config = dict(
    d_mlp=1024,
    norm='rmsnorm',
    beta1=0.95,
    final_lr_fraction=0.1,
    dataset='wikipedia_en',
)
MLP neurons of a small language model. Each row is named by its layer, matrix (up: input weights) and neuron, and shows model dimensions 16-111. Each number is 200 + 40 x the weight over its row's rms, rounded and kept within 0 to 999.
After each neuron's rows, "fires on" lists the tokens most often at its 100 highest values on Wikipedia text that the model never trained on. A number after a token or word is its count.

L14.up629,196,180,243,224,161,192,159,212,207,247,239,156,199,165,166,180,219,229,176,163,177,181,176,136,210,186,148,272,182,212,165,237,207,185,191,197,253,199,207,275,247,155,128,227,195,163,250,213,273,211,196,211,181,276,264,172,170,148,144,271,248,243,235,229,145,232,223,211,193,147,200,171,200,148,266,84,261,253,205,196,131,206,167,222,221,212,179,222,235,145,137,204,157,129,178,136
fires on: " g" 23, " G" 19, "- G" 7, " own" 6, " lead" 4, " build" 4

L6.up113,195,138,210,161,187,240,196,182,247,232,160,182,205,226,225,281,260,286,167,182,201,184,208,250,178,157,217,173,233,124,153,206,238,208,192,197,183,286,240,243,177,264,196,220,146,230,180,215,177,173,150,168,137,192,257,179,230,211,156,203,187,258,225,198,170,273,275,139,183,234,203,202,243,243,266,210,186,205,206,127,220,186,182,190,182,178,276,223,168,170,236,252,180,168,190,256
fires on: ", " 43, " in " 19, " " 19, " =" 7, " of " 5

L8.up779,260,198,240,178,217,78,110,125,241,173,200,191,148,291,212,227,128,187,165,179,196,188,185,162,272,189,186,250,218,207,203,187,202,177,173,232,273,291,155,277,118,189,255,171,172,213,139,160,187,222,237,159,243,150,215,70,188,196,195,199,184,202,176,175,204,229,207,167,184,145,192,170,209,131,122,260,170,197,221,188,189,130,149,133,205,207,244,198,192,218,211,175,241,181,133,220
fires on: "," 98

L17.up701,267,158,184,219,230,187,126,186,236,173,169,239,134,217,237,178,181,282,209,154,199,109,248,178,252,225,264,206,247,170,215,160,183,191,213,268,198,202,191,263,122,200,199,186,213,252,245,81,222,220,260,158,228,227,192,117,230,201,99,257,191,234,200,166,207,190,194,209,214,193,89,224,189,187,131,222,213,175,147,212,188,181,174,169,218,235,283,137,191,181,201,193,213,123,165,172
fires on: "," 79, " |" 19

L17.up271,228,242,233,260,112,154,230,114,249,236,123,263,251,160,249,173,276,211,180,209,173,238,198,126,222,267,219,212,192,168,255,127,258,200,253,198,227,227,207,174,189,203,192,225,198,245,220,162,217,197,263,191,180,112,216,285,146,152,211,228,173,182,182,191,220,203,121,221,223,155,213,284,271,156,180,256,237,194,114,215,206,248,257,241,232,250,232,215,269,164,232,214,206,215,160,176
fires on: "." 38, "ch" 11, ") | " 8, " | " 7, "yp" 5

L5.up186,207,189,149,159,200,188,228,200,182,210,258,187,154,127,135,198,189,190,283,253,228,160,236,241,168,193,224,190,182,212,178,189,189,125,239,223,149,178,155,206,143,179,209,214,235,199,236,165,202,280,232,167,212,245,148,215,243,289,206,201,176,191,128,196,117,169,173,172,200,247,197,157,200,178,126,171,288,192,174,229,203,252,226,211,212,170,187,170,218,185,219,213,203,168,222,210
fires on: " at" 34, " At" 12, "t" 8, "ort" 6, "ar" 5

L14.up356,169,245,199,203,262,198,260,192,138,245,114,224,181,272,184,267,243,133,208,161,228,212,162,243,197,169,240,216,81,168,245,212,246,199,202,159,207,169,166,243,196,180,151,224,177,271,231,193,189,144,199,262,204,238,157,223,162,150,131,179,219,243,150,224,227,184,244,198,252,199,160,255,188,191,173,228,179,169,191,262,260,238,183,162,230,167,131,243,165,195,161,224,154,218,186,267
fires on: "." 50, ":" 13, "7" 9, "0" 7, " | " 5, "5" 5

L16.up705,220,183,202,221,257,195,168,95,214,218,163,187,232,240,138,268,252,253,240,281,240,160,201,198,301,231,171,133,225,225,214,224,172,228,171,237,172,217,171,148,61,191,211,209,186,234,144,210,203,219,204,215,187,189,197,119,219,179,159,183,202,211,200,242,195,188,198,176,220,112,156,260,190,219,182,198,170,218,216,133,231,204,191,125,184,142,182,221,172,231,151,183,226,231,212,120
fires on: "," 100

L4.up308,243,239,184,255,223,196,203,264,210,188,209,202,160,174,259,234,226,207,172,189,232,175,253,129,195,125,244,178,167,147,184,235,184,201,216,197,242,196,243,239,76,237,177,196,255,200,278,210,246,177,293,251,203,198,224,186,211,200,223,209,291,288,234,212,200,153,190,172,199,231,210,258,256,220,254,153,215,205,183,265,187,153,203,182,263,106,197,167,220,107,256,229,254,162,205,160
fires on: " |" 41, "n" 14, " | N" 12, " |  |" 7, "ip" 6, "y" 5

L6.up359,160,242,234,310,151,234,229,142,201,255,222,158,239,156,157,147,185,188,236,256,120,248,168,170,195,274,165,164,87,167,203,234,106,264,211,176,237,212,300,258,154,215,191,173,167,240,170,244,156,239,150,188,161,223,199,192,207,161,215,198,156,238,185,270,192,157,191,148,219,219,245,187,162,180,134,178,183,216,286,225,237,238,278,131,226,178,185,180,159,224,157,218,159,136,199,188
fires on: "as" 25, "8" 10, "28" 6, "18" 5, "29" 5, "9" 5

L4.up664,167,167,215,201,252,227,220,280,229,176,159,205,173,245,191,197,180,128,209,191,267,261,157,132,154,172,219,179,142,285,161,170,240,173,187,165,228,199,197,217,247,177,236,244,228,190,175,235,198,268,216,250,160,136,144,105,114,177,297,217,251,175,246,192,257,310,279,223,207,181,287,210,229,172,192,223,186,134,172,208,219,245,153,236,159,169,183,185,180,254,220,276,219,177,243,164
fires on: "'s" 24, "ial" 12, "al" 11, " African" 8, " local" 7, "atic" 6

L5.up323,170,283,180,211,266,76,134,226,190,196,218,144,198,257,196,125,218,193,291,189,188,171,189,277,210,228,235,203,204,220,174,246,151,186,217,184,158,179,219,164,187,181,215,212,180,226,190,154,141,190,209,208,214,113,164,287,269,157,209,179,183,114,217,248,234,189,217,205,217,244,214,190,168,170,234,183,161,221,131,233,198,196,211,195,134,197,271,237,200,236,160,232,156,190,191,192
fires on: "id" 14, "in" 14, "im" 10, "t" 9, "i" 7, "if" 6

L16.up50,224,243,138,239,231,202,189,160,248,180,266,232,182,223,251,213,191,152,260,135,120,186,211,146,150,159,265,180,202,200,203,228,176,260,244,229,277,308,221,207,192,212,240,203,235,198,144,166,172,241,167,241,167,246,218,258,182,215,185,177,201,226,236,181,212,152,212,112,184,214,206,247,277,191,184,190,214,200,168,207,208,197,163,154,123,180,201,279,182,216,204,258,179,203,241,151
fires on: " Al" 26, "s" 19, "ed" 11, "S" 5

L5.up108,197,293,223,138,247,150,205,250,139,210,248,210,208,252,139,155,240,138,167,243,159,124,222,239,228,169,225,89,202,264,187,295,203,181,217,130,232,263,239,177,220,161,191,177,181,232,166,162,226,226,225,209,185,179,222,189,166,160,191,152,184,161,162,176,183,312,209,126,152,210,169,184,249,194,174,155,213,204,172,201,217,214,138,174,178,228,223,199,240,228,160,255,236,210,136,168
fires on: " and" 18, "ay" 13, "ion" 10, "al" 7, "ab" 7, " while" 4

L12.up390,147,211,176,212,208,156,247,201,200,290,247,164,153,205,141,156,206,95,125,195,224,208,206,172,246,125,172,238,219,188,219,226,198,242,175,213,242,166,119,200,172,133,125,136,195,207,205,164,237,246,252,231,209,239,170,224,222,159,175,157,233,229,227,139,198,209,157,199,206,222,195,261,180,243,234,207,198,189,217,211,270,159,219,206,219,210,153,212,248,201,210,206,229,139,227,158
fires on: "," 25, "1" 24, " | ." 11, " | " 9, "2" 8, "." 7

L12.up631,255,293,211,236,217,233,158,162,175,195,189,194,268,268,188,180,185,235,234,154,218,241,199,269,208,217,134,209,231,194,232,236,215,195,169,235,234,253,174,272,187,231,301,191,150,207,221,231,158,212,140,198,206,170,218,228,185,207,92,172,212,153,146,173,225,107,210,173,181,142,251,149,184,209,155,178,205,152,195,286,171,232,233,171,181,120,130,107,193,200,225,249,233,164,179,220
fires on: " A" 21, " T" 14, " I" 13, " S" 6, " | A" 6, " B" 5

L14.up815,213,205,178,243,170,183,242,298,172,149,204,126,152,241,202,228,222,165,193,199,289,204,265,155,138,138,182,145,171,191,271,201,222,184,180,209,234,136,257,147,192,148,178,242,283,213,149,170,217,321,187,149,198,248,170,200,177,184,129,198,252,191,138,159,231,179,164,215,152,120,185,210,159,204,164,124,180,223,243,155,162,179,316,231,159,201,174,196,202,228,257,153,123,198,226,192
fires on: "a" 47, "\"" 14, "i" 12, "s" 6, "o" 6, "er" 6

L8.up56,156,165,253,257,248,175,167,234,227,250,160,188,220,254,195,236,145,235,177,185,225,189,219,210,257,248,196,208,210,168,207,169,239,277,116,184,210,245,193,148,146,206,172,173,195,178,149,109,192,205,192,260,186,198,180,161,185,106,328,176,224,253,167,183,223,171,209,146,223,159,182,162,177,186,210,151,181,229,195,198,214,187,139,162,151,158,225,199,179,240,189,216,233,222,151,132
fires on: "," 91, " and" 9

L16.up270,290,208,245,235,229,170,195,107,188,201,203,197,147,201,166,286,199,259,197,182,248,224,173,167,225,212,240,176,179,232,173,272,179,167,197,213,190,220,208,194,168,262,187,228,247,190,152,171,188,198,256,224,203,194,151,135,164,260,169,202,277,200,221,186,221,235,198,213,197,179,171,243,143,247,167,167,307,171,187,207,214,230,282,206,160,160,89,181,180,223,266,243,200,248,217,173
fires on: "," 38, "h" 11, "a" 6, "um" 4, " near" 4

L5.up211,233,242,202,268,194,190,222,191,228,172,210,192,217,196,254,134,119,219,213,167,138,200,211,161,189,191,234,206,196,194,227,225,225,171,101,219,237,170,166,230,183,242,185,162,263,245,165,121,199,273,143,243,233,204,222,225,263,239,246,201,214,167,222,171,221,213,126,224,196,141,232,170,286,148,250,246,136,208,165,224,200,183,224,207,113,151,202,177,249,192,236,209,212,224,212,144
fires on: "ing" 36, "ed" 23, "ry" 7, "ch" 5, "s" 5, "im" 4

L17.up656,269,207,188,143,215,155,200,205,230,148,234,183,215,165,191,184,150,130,283,209,215,166,224,191,165,184,191,218,198,181,241,179,186,162,193,152,262,260,178,210,187,152,217,202,152,195,214,170,148,237,189,254,160,203,138,172,212,277,235,283,136,216,225,156,202,194,204,147,207,169,209,165,196,240,171,213,192,211,236,172,228,201,209,184,199,187,195,188,113,302,189,197,182,117,309,130
fires on: " v" 18, " R" 16, " Al" 14, " del" 4, ", V" 4, " is" 4

L6.up307,195,166,133,206,194,258,130,173,218,187,151,168,193,208,196,184,184,148,155,216,185,131,197,194,115,206,264,108,169,230,171,192,226,230,198,138,251,216,224,192,230,196,216,232,207,194,192,202,173,309,233,216,155,190,208,180,150,165,183,178,246,186,178,258,159,223,142,212,226,207,244,184,207,182,164,226,204,205,200,240,165,178,146,265,195,269,203,180,143,199,223,144,231,146,177,300
fires on: "\n\n" 87, "\n" 6, "." 6

L4.up34,240,246,188,242,122,120,194,227,235,169,175,225,217,146,212,206,201,149,197,204,209,188,205,146,165,202,213,167,240,166,191,162,209,174,256,196,144,118,170,193,164,254,280,206,263,179,223,185,164,222,240,206,204,199,204,115,149,152,221,224,252,310,163,290,245,149,167,215,183,245,263,261,185,210,161,199,212,245,190,251,270,117,174,249,257,127,207,149,188,176,256,183,252,181,192,87
fires on: " |" 53, " | N" 9, " | P" 5, " | G" 5, "er |" 4, " | M" 4

L5.up784,229,221,155,170,223,292,264,196,218,252,209,235,219,200,222,191,247,194,213,169,154,207,186,136,190,189,126,187,221,155,191,121,168,187,214,159,208,139,194,194,202,150,225,226,281,301,233,265,152,180,215,239,131,111,134,247,209,169,156,232,153,297,232,195,194,205,244,174,218,232,176,229,152,157,197,191,253,283,226,213,227,177,234,233,196,205,199,206,168,214,180,202,218,151,150,93
fires on: "ad" 28, "id" 14, "ac" 6, "anc" 6

L4.up746,128,187,202,199,229,160,222,188,199,219,246,201,260,231,236,140,239,275,238,153,210,138,181,211,204,156,156,213,173,206,164,161,167,204,229,260,224,202,148,103,156,155,186,225,221,179,193,214,191,267,197,201,205,279,188,237,299,159,221,224,174,165,203,266,214,224,137,222,188,281,154,156,205,214,237,158,255,212,144,187,196,130,209,195,218,204,263,189,231,207,172,217,235,165,217,187
fires on: "o" 23, "it" 12, "i" 11, "t" 8, "c" 8, "u" 5

L8.up841,129,241,182,215,164,298,216,217,144,239,206,247,200,225,183,157,192,204,184,256,154,177,285,251,187,227,221,199,174,152,177,162,185,178,160,174,271,250,175,160,145,227,145,167,212,139,184,276,102,205,156,223,228,191,227,182,193,212,111,169,183,214,142,108,249,225,196,220,264,208,236,176,165,177,214,222,180,186,186,246,168,171,183,167,149,193,195,207,158,232,194,251,180,219,187,144
fires on: ":" 26, "°" 9, "t" 6, "% |" 5, "'," 4

L14.up152,317,257,152,166,179,258,189,196,151,259,219,230,219,193,194,235,201,189,270,209,257,232,233,265,188,129,105,150,157,236,255,158,257,241,194,183,211,192,189,151,183,287,231,161,266,238,197,146,231,226,163,161,213,214,157,247,217,181,162,213,224,161,145,231,176,238,209,170,203,122,217,244,252,172,169,139,224,251,189,180,201,229,281,239,155,160,189,240,155,261,182,239,241,234,223,239
fires on: "a" 56, " Ma" 8, " m" 6

L12.up613,193,133,172,132,179,156,209,166,187,230,199,223,216,253,236,169,227,166,194,123,208,295,209,188,225,231,207,219,189,217,167,164,233,228,251,195,245,219,198,97,113,237,162,142,157,157,135,230,223,184,257,183,235,248,173,153,207,194,136,188,252,201,155,138,165,212,311,194,186,197,196,262,220,255,112,191,194,211,161,198,218,164,172,112,162,160,158,256,188,217,183,256,206,235,219,189
fires on: " dist" 14, " the" 11, " is the" 10, " its" 8, "ist" 8, "ival" 6

L5.up310,344,228,104,299,105,253,181,189,285,231,215,257,240,199,185,223,262,194,256,233,213,183,175,204,192,171,94,146,187,184,202,158,242,204,260,180,207,202,179,211,167,205,205,232,157,163,184,202,180,223,197,183,217,233,188,225,280,204,239,251,243,202,250,258,258,188,166,106,192,151,192,227,109,199,211,137,217,202,239,211,196,216,190,158,223,156,230,231,240,203,222,233,224,104,210,205
fires on: "a" 23, "'" 12, "an" 10, "e" 6

L12.up293,185,187,260,139,200,225,191,218,212,272,162,197,143,251,227,216,216,176,202,201,208,225,191,190,164,141,225,153,212,160,213,206,224,235,139,182,199,240,204,219,285,177,262,251,152,237,248,203,186,112,117,193,174,233,236,177,178,236,174,179,197,202,167,148,201,245,223,233,149,189,190,231,247,177,247,190,119,209,180,158,195,168,179,251,195,168,190,181,134,259,197,233,222,184,251,142
fires on: " " 36, " of " 9, " few" 8, "3" 6, " about " 5

L4.up478,183,267,151,204,246,215,202,267,125,197,265,181,210,150,256,146,227,231,256,191,263,253,131,180,156,167,201,175,187,207,182,190,180,185,212,221,182,207,221,133,216,277,206,201,232,163,144,169,154,245,216,282,170,164,209,185,185,191,259,253,190,140,194,133,160,229,196,193,229,165,170,206,248,241,213,171,275,182,154,162,179,276,186,216,239,151,187,133,176,290,222,167,114,132,247,149
fires on: "ish" 16, " French" 15, " English" 7, "g" 6, "ays" 6, "gar" 6

L4.up673,203,220,223,208,218,220,207,207,235,206,128,202,217,114,167,216,239,277,183,259,177,204,219,221,236,251,202,243,181,194,270,205,269,224,180,241,204,165,251,216,261,188,250,213,132,193,186,170,240,212,228,136,184,224,144,169,147,171,211,174,172,194,196,278,249,130,208,216,229,154,201,134,205,143,235,220,195,274,155,237,172,166,214,257,232,117,166,176,218,223,276,237,210,230,169,276
fires on: "ro" 16, "y" 13, "h" 9, "and" 8, "is" 6, "ra" 5

L14.up773,255,172,211,219,234,243,131,268,153,173,135,223,201,180,221,297,189,188,195,212,267,211,186,192,152,153,179,195,243,244,168,211,216,168,215,175,228,258,228,240,169,288,192,176,247,222,151,263,229,191,191,209,165,158,231,205,221,278,200,177,216,166,169,201,225,201,142,209,186,179,224,250,203,213,171,148,193,158,147,179,135,240,189,183,189,201,135,151,189,188,193,268,314,156,244,201
fires on: " S" 45, " | S" 14, "- S" 9, " in S" 7, " of S" 6, " " 4

L8.up882,135,175,178,163,170,232,232,203,179,259,221,158,197,174,238,139,226,212,254,215,214,214,212,235,170,194,159,271,268,176,168,188,221,198,186,198,166,198,251,155,130,216,179,163,253,225,203,175,165,202,150,165,185,146,185,237,223,224,142,205,219,186,189,148,227,196,217,264,200,195,182,192,232,195,187,114,197,206,131,264,211,216,231,154,283,185,214,241,162,224,232,239,215,168,244,176
fires on: "2" 17, "1" 14, " (" 13, "0" 8

L6.up742,235,215,164,235,208,233,264,230,89,143,183,221,231,213,174,186,166,160,223,217,211,187,277,163,162,179,220,193,174,212,236,171,228,204,177,252,212,222,218,238,215,198,164,249,280,256,173,135,191,297,154,104,204,210,177,214,239,234,194,218,237,170,123,150,228,296,152,133,173,167,153,276,183,168,204,199,187,248,276,146,199,165,272,166,139,209,146,200,197,92,201,190,178,199,198,180
fires on: "y" 26, "ation" 17, "es" 16, "s" 14, "ing" 10, "on" 6

L16.up539,217,256,221,156,218,231,180,244,227,257,93,200,257,320,241,285,178,204,185,100,216,140,191,223,227,212,180,206,194,212,256,249,160,203,160,157,170,177,234,199,228,105,172,155,150,251,173,177,196,155,166,214,178,189,177,256,234,213,143,248,166,256,185,187,213,133,145,254,247,225,200,275,305,194,249,187,237,186,169,230,215,188,172,226,267,181,192,255,190,171,104,294,276,207,213,192
fires on: "7" 35, "6" 16, " B" 5, "0" 5, ", D" 4, "-" 4

L14.up814,242,199,212,219,199,154,254,229,191,199,227,150,147,234,200,166,257,262,167,236,151,264,223,237,271,114,200,238,209,184,274,191,229,162,212,149,207,258,213,116,205,192,175,243,197,252,146,189,221,183,188,194,161,193,162,153,200,228,218,149,168,189,275,289,293,189,218,211,205,177,158,247,193,224,210,160,186,251,171,204,144,176,248,240,233,177,246,272,197,204,210,135,267,179,249,227
fires on: "ol" 27, " Al" 16, "| " 5, " social" 5, " La" 5, "a" 5

L12.up328,179,192,236,222,207,263,188,172,162,273,180,161,222,218,170,180,232,218,169,170,165,201,80,283,196,252,193,191,212,157,129,185,164,232,125,241,302,164,205,147,215,144,166,245,204,215,160,183,178,241,179,213,208,197,248,223,208,195,112,200,231,197,191,302,149,164,98,249,196,238,225,181,261,150,173,143,196,210,186,209,152,155,147,223,207,246,224,178,160,229,175,175,140,193,205,222
fires on: "." 24, " ex" 16, "\n\n" 9, " Ex" 5, "E" 5

L8.up325,165,202,197,194,225,228,199,286,231,242,280,239,219,211,209,181,207,193,195,250,166,220,190,185,142,234,186,276,150,256,108,151,211,101,226,295,216,132,186,179,203,239,273,216,178,193,172,258,194,228,227,179,148,249,184,207,267,205,139,235,133,208,158,242,195,206,165,226,148,163,194,148,154,188,199,218,267,193,170,233,143,197,188,178,176,125,272,208,206,209,217,167,275,193,164,198
fires on: "," 73, "er," 5

L16.up661,201,198,248,161,119,217,161,161,223,186,213,213,120,192,201,173,244,184,129,168,208,181,255,150,170,268,151,164,141,167,158,240,242,220,222,197,184,253,207,181,232,297,215,180,192,228,271,130,191,212,191,169,195,225,224,168,225,196,200,211,174,267,236,186,245,217,248,238,173,231,200,189,224,145,247,189,269,278,119,138,148,140,219,227,214,164,153,209,229,226,234,247,173,221,135,118
fires on: " G" 46, " g" 9, " | G" 6, "th" 4

L5.up536,136,254,222,247,225,276,181,216,205,194,271,232,219,264,215,222,234,238,261,193,164,195,245,223,167,154,227,237,248,116,154,179,250,229,192,203,210,192,176,156,130,260,227,255,232,242,169,147,198,219,203,226,271,328,202,179,136,95,138,252,132,116,160,248,231,215,162,179,180,230,209,154,191,162,216,189,243,200,164,215,189,177,189,164,192,157,263,241,148,208,136,201,264,214,153,213
fires on: "t" 14, "a," 13, "ch" 12, "it" 12, "an" 10

L6.up143,190,212,220,208,177,178,212,200,237,166,188,198,181,261,212,146,152,216,187,182,229,218,209,169,200,190,174,195,182,213,171,170,174,180,296,156,163,206,160,220,174,228,264,193,283,204,181,201,145,209,219,190,177,144,263,158,175,204,201,215,291,265,233,281,184,132,173,141,206,219,193,233,224,201,168,180,176,265,196,223,202,152,161,199,201,195,129,156,162,67,254,283,179,127,133,155
fires on: "|  |" 38, ") |" 12, " |  |" 10, " |" 8, "| " 6, " | " 6

L5.up858,279,269,192,316,156,192,260,237,219,165,219,277,282,234,200,220,245,171,190,249,137,188,124,181,199,167,304,177,154,177,178,211,178,217,235,153,251,166,166,186,215,192,204,233,243,246,141,191,245,211,239,218,187,297,247,267,244,196,186,189,184,171,148,207,210,201,197,216,227,263,167,222,236,223,290,233,187,236,220,208,250,150,289,136,189,195,159,231,169,222,184,270,218,171,164,192
fires on: " inter" 17, " up" 16, "x" 14, " over" 10, " Euro" 6, "ro" 6

L14.up77,171,228,135,254,223,207,198,151,207,236,199,221,162,224,219,172,142,188,328,211,202,251,199,200,191,193,189,191,150,186,301,248,140,155,204,196,236,153,255,198,205,221,258,225,220,228,296,190,180,205,193,183,239,179,254,207,223,211,146,175,251,140,119,204,154,176,176,148,190,180,165,268,200,193,222,207,157,181,164,197,201,243,162,163,216,219,195,184,187,233,218,104,250,94,229,272
fires on: " s" 17, " en" 14, " fre" 13, " he" 7, " in" 7, " F" 4

L8.up907,219,176,273,176,234,193,288,188,195,224,163,197,180,228,187,193,145,163,200,142,170,248,157,202,286,214,231,162,152,215,208,137,180,240,194,161,196,200,213,199,266,192,175,263,185,259,188,153,198,223,193,177,155,217,171,162,160,194,226,206,241,235,223,210,258,265,229,223,208,248,233,248,213,217,246,157,259,248,180,240,203,166,193,279,164,236,199,184,222,200,208,193,270,238,236,206
fires on: "'s" 24, " are" 17, " were" 15, "al" 8, " Republic" 5

L14.up18,256,245,187,193,162,182,238,123,208,191,132,262,229,243,246,198,221,197,199,260,193,171,168,217,183,111,230,183,223,205,216,190,216,186,193,102,216,192,215,195,135,161,181,174,257,174,200,173,205,243,199,293,258,158,178,237,211,211,199,210,253,205,196,209,214,276,195,212,226,279,210,219,180,177,194,173,183,166,118,197,273,183,296,267,216,217,168,201,266,241,241,250,111,213,205,259
fires on: " | " 15, "\n" 14, " '" 10, " Col" 9, "." 9, ":" 8

L5.up970,195,197,203,259,152,337,134,175,159,184,164,230,205,159,167,235,204,219,201,244,220,198,145,202,218,201,193,199,157,213,182,195,197,213,224,253,172,154,214,267,269,248,231,215,201,176,168,178,173,237,225,163,135,225,104,207,205,146,108,144,224,233,179,173,267,129,232,128,212,188,286,203,167,159,234,154,234,160,208,201,196,193,174,209,183,166,227,192,235,219,232,190,149,167,204,216
fires on: "." 60, "ra" 11, "'" 5

L6.up822,182,173,267,170,238,224,219,215,147,204,222,266,187,199,131,161,249,259,194,193,186,218,139,157,261,153,190,207,152,231,164,218,176,252,236,165,235,210,209,278,183,248,220,243,248,167,156,216,155,220,264,218,194,194,190,144,217,204,169,134,197,193,190,181,253,301,241,130,190,225,238,235,170,169,242,146,233,226,226,149,191,175,179,227,155,180,99,139,228,187,148,171,228,112,184,168
fires on: "US" 17, "." 14, " ESP" 11, "H" 7, "E" 5

L4.up102,261,245,206,180,269,241,208,205,171,189,289,175,218,157,295,192,173,170,229,183,165,263,137,240,240,156,226,238,162,214,170,268,221,208,156,230,288,203,205,189,213,282,246,233,209,122,231,199,124,298,241,203,262,213,166,184,243,273,222,241,186,148,222,157,164,227,107,161,257,210,236,186,207,185,203,189,203,207,190,160,140,200,258,165,184,208,131,217,184,254,185,221,232,224,212,127
fires on: "ed" 17, "el" 10, "g" 8, "ish" 8, "ts" 8, "ar" 7

L14.up303,236,186,189,204,248,262,172,203,221,127,172,180,131,158,215,215,191,110,237,228,175,168,224,218,246,225,191,189,134,188,159,224,184,209,243,136,195,209,152,207,207,191,146,179,235,187,264,244,197,238,204,225,179,225,214,110,263,242,188,209,185,198,178,184,199,229,161,105,210,97,164,277,189,299,234,220,179,254,181,172,155,120,200,189,160,233,223,194,177,316,232,218,221,157,197,195
fires on: " V" 30, " v" 18, " mult" 11, "V" 11, "t" 6, ", V" 6

L17.up499,141,281,202,247,158,219,163,122,179,187,233,236,173,197,226,225,222,171,191,220,128,266,219,231,155,201,241,242,212,178,204,133,232,262,190,92,169,253,142,181,149,174,238,186,237,229,173,235,107,226,180,253,236,249,226,164,166,236,206,199,236,222,199,169,195,154,194,200,159,178,188,232,182,178,228,141,154,217,265,198,221,188,171,279,237,242,203,220,208,132,174,253,251,242,242,184
fires on: ":" 21, " | " 19, " over" 8, " | +" 5, "°" 4

L12.up189,197,219,164,186,177,212,325,159,149,244,234,207,186,142,230,228,269,169,186,169,275,174,255,271,159,172,220,209,176,197,200,120,177,194,172,177,263,203,127,202,207,248,179,222,133,225,154,126,242,189,145,218,149,195,200,279,215,295,192,194,223,203,165,275,234,148,242,201,211,100,193,196,194,151,191,187,222,199,212,177,239,140,281,257,122,136,221,164,224,217,221,140,243,185,259,233
fires on: "e" 33, "o" 20, "an" 13, "i" 7, "a" 6

L16.up722,226,229,135,214,171,214,225,240,143,231,140,206,195,217,173,205,208,176,171,152,172,189,161,159,209,291,180,212,170,184,208,288,215,193,168,199,189,215,230,305,232,122,183,231,208,191,204,162,201,205,168,239,179,268,190,271,217,193,177,202,313,213,140,193,176,173,178,201,146,174,163,270,163,257,184,181,147,210,154,204,278,215,266,259,252,211,161,145,200,256,161,269,161,166,180,262
fires on: "9" 27, "5" 21, "7" 21, "6" 14, "8" 14

L12.up814,226,189,198,200,172,244,157,193,219,231,217,250,197,218,156,208,182,202,158,196,162,142,206,195,157,188,192,194,187,154,182,181,183,222,156,158,217,168,140,212,143,252,197,193,221,152,130,206,190,235,168,213,271,248,241,215,181,165,140,190,236,194,281,127,214,152,158,168,272,145,188,251,176,154,178,192,155,238,259,206,208,259,187,200,200,191,207,192,180,209,93,231,190,135,207,150
fires on: ":" 41, "at" 5, " Sh" 5, "°" 4, "ra" 4, " med" 4

L8.up633,204,227,200,186,182,181,197,212,234,316,238,217,197,183,216,188,287,251,184,247,244,165,234,137,191,190,210,216,180,193,109,219,207,158,187,315,188,219,187,244,169,255,229,245,232,181,207,225,179,171,246,182,175,224,179,216,197,192,201,204,200,175,184,212,176,143,213,205,173,149,221,208,254,243,163,261,207,197,240,258,175,204,200,135,152,150,273,254,223,217,228,193,251,190,154,210
fires on: "," 58, "ed," 5, "y," 5

L8.up313,200,220,185,257,83,184,272,235,155,145,158,221,220,286,262,175,213,215,168,226,132,205,247,167,93,214,213,153,163,183,268,218,174,169,156,247,203,98,167,204,194,144,222,215,261,177,244,168,158,239,156,259,210,254,221,206,280,198,214,124,162,203,234,175,204,165,217,240,196,257,214,198,231,197,258,183,162,268,156,163,202,137,277,291,194,163,172,176,212,210,147,180,225,251,209,222
fires on: "ro" 25, " sc" 16, "ing" 10, "ó" 7

L16.up525,148,170,198,146,201,210,234,202,118,192,160,229,200,222,220,205,260,198,157,178,170,261,269,270,120,231,194,197,216,183,221,200,238,107,205,210,204,245,245,269,204,196,273,212,192,167,157,207,174,209,281,202,188,236,196,228,170,264,204,183,164,155,170,209,212,189,199,163,159,205,197,230,157,210,254,196,235,180,146,216,164,180,213,162,168,162,121,179,184,189,234,222,242,139,200,301
fires on: " A" 20, " S" 15, " | A" 7, " | S" 5, " a" 4

L4.up405,221,224,193,288,103,245,237,159,201,252,173,230,185,186,213,230,218,146,250,219,192,213,193,265,205,168,146,229,165,236,230,261,191,225,131,233,223,187,170,214,211,199,142,178,250,168,122,202,129,181,236,249,250,203,170,237,125,190,241,278,225,198,235,267,182,119,209,220,278,153,174,179,211,172,255,192,235,216,267,238,212,218,198,241,143,178,151,182,203,229,125,242,187,194,223,199
fires on: "ose" 16, "es" 10, " of" 9, "ro" 7, "at" 7, "ra" 6

L8.up992,179,126,242,130,202,168,218,259,142,203,281,181,197,170,202,199,206,143,96,175,214,205,166,228,166,188,173,207,223,222,212,218,190,152,151,196,196,268,281,206,147,133,256,123,220,242,238,174,202,172,228,247,145,170,195,189,191,153,175,152,256,222,143,171,201,230,203,247,149,207,174,241,207,216,247,109,212,165,239,231,218,208,180,245,206,232,115,288,153,190,206,228,212,161,220,180
fires on: "2" 63, "1" 13, " of" 4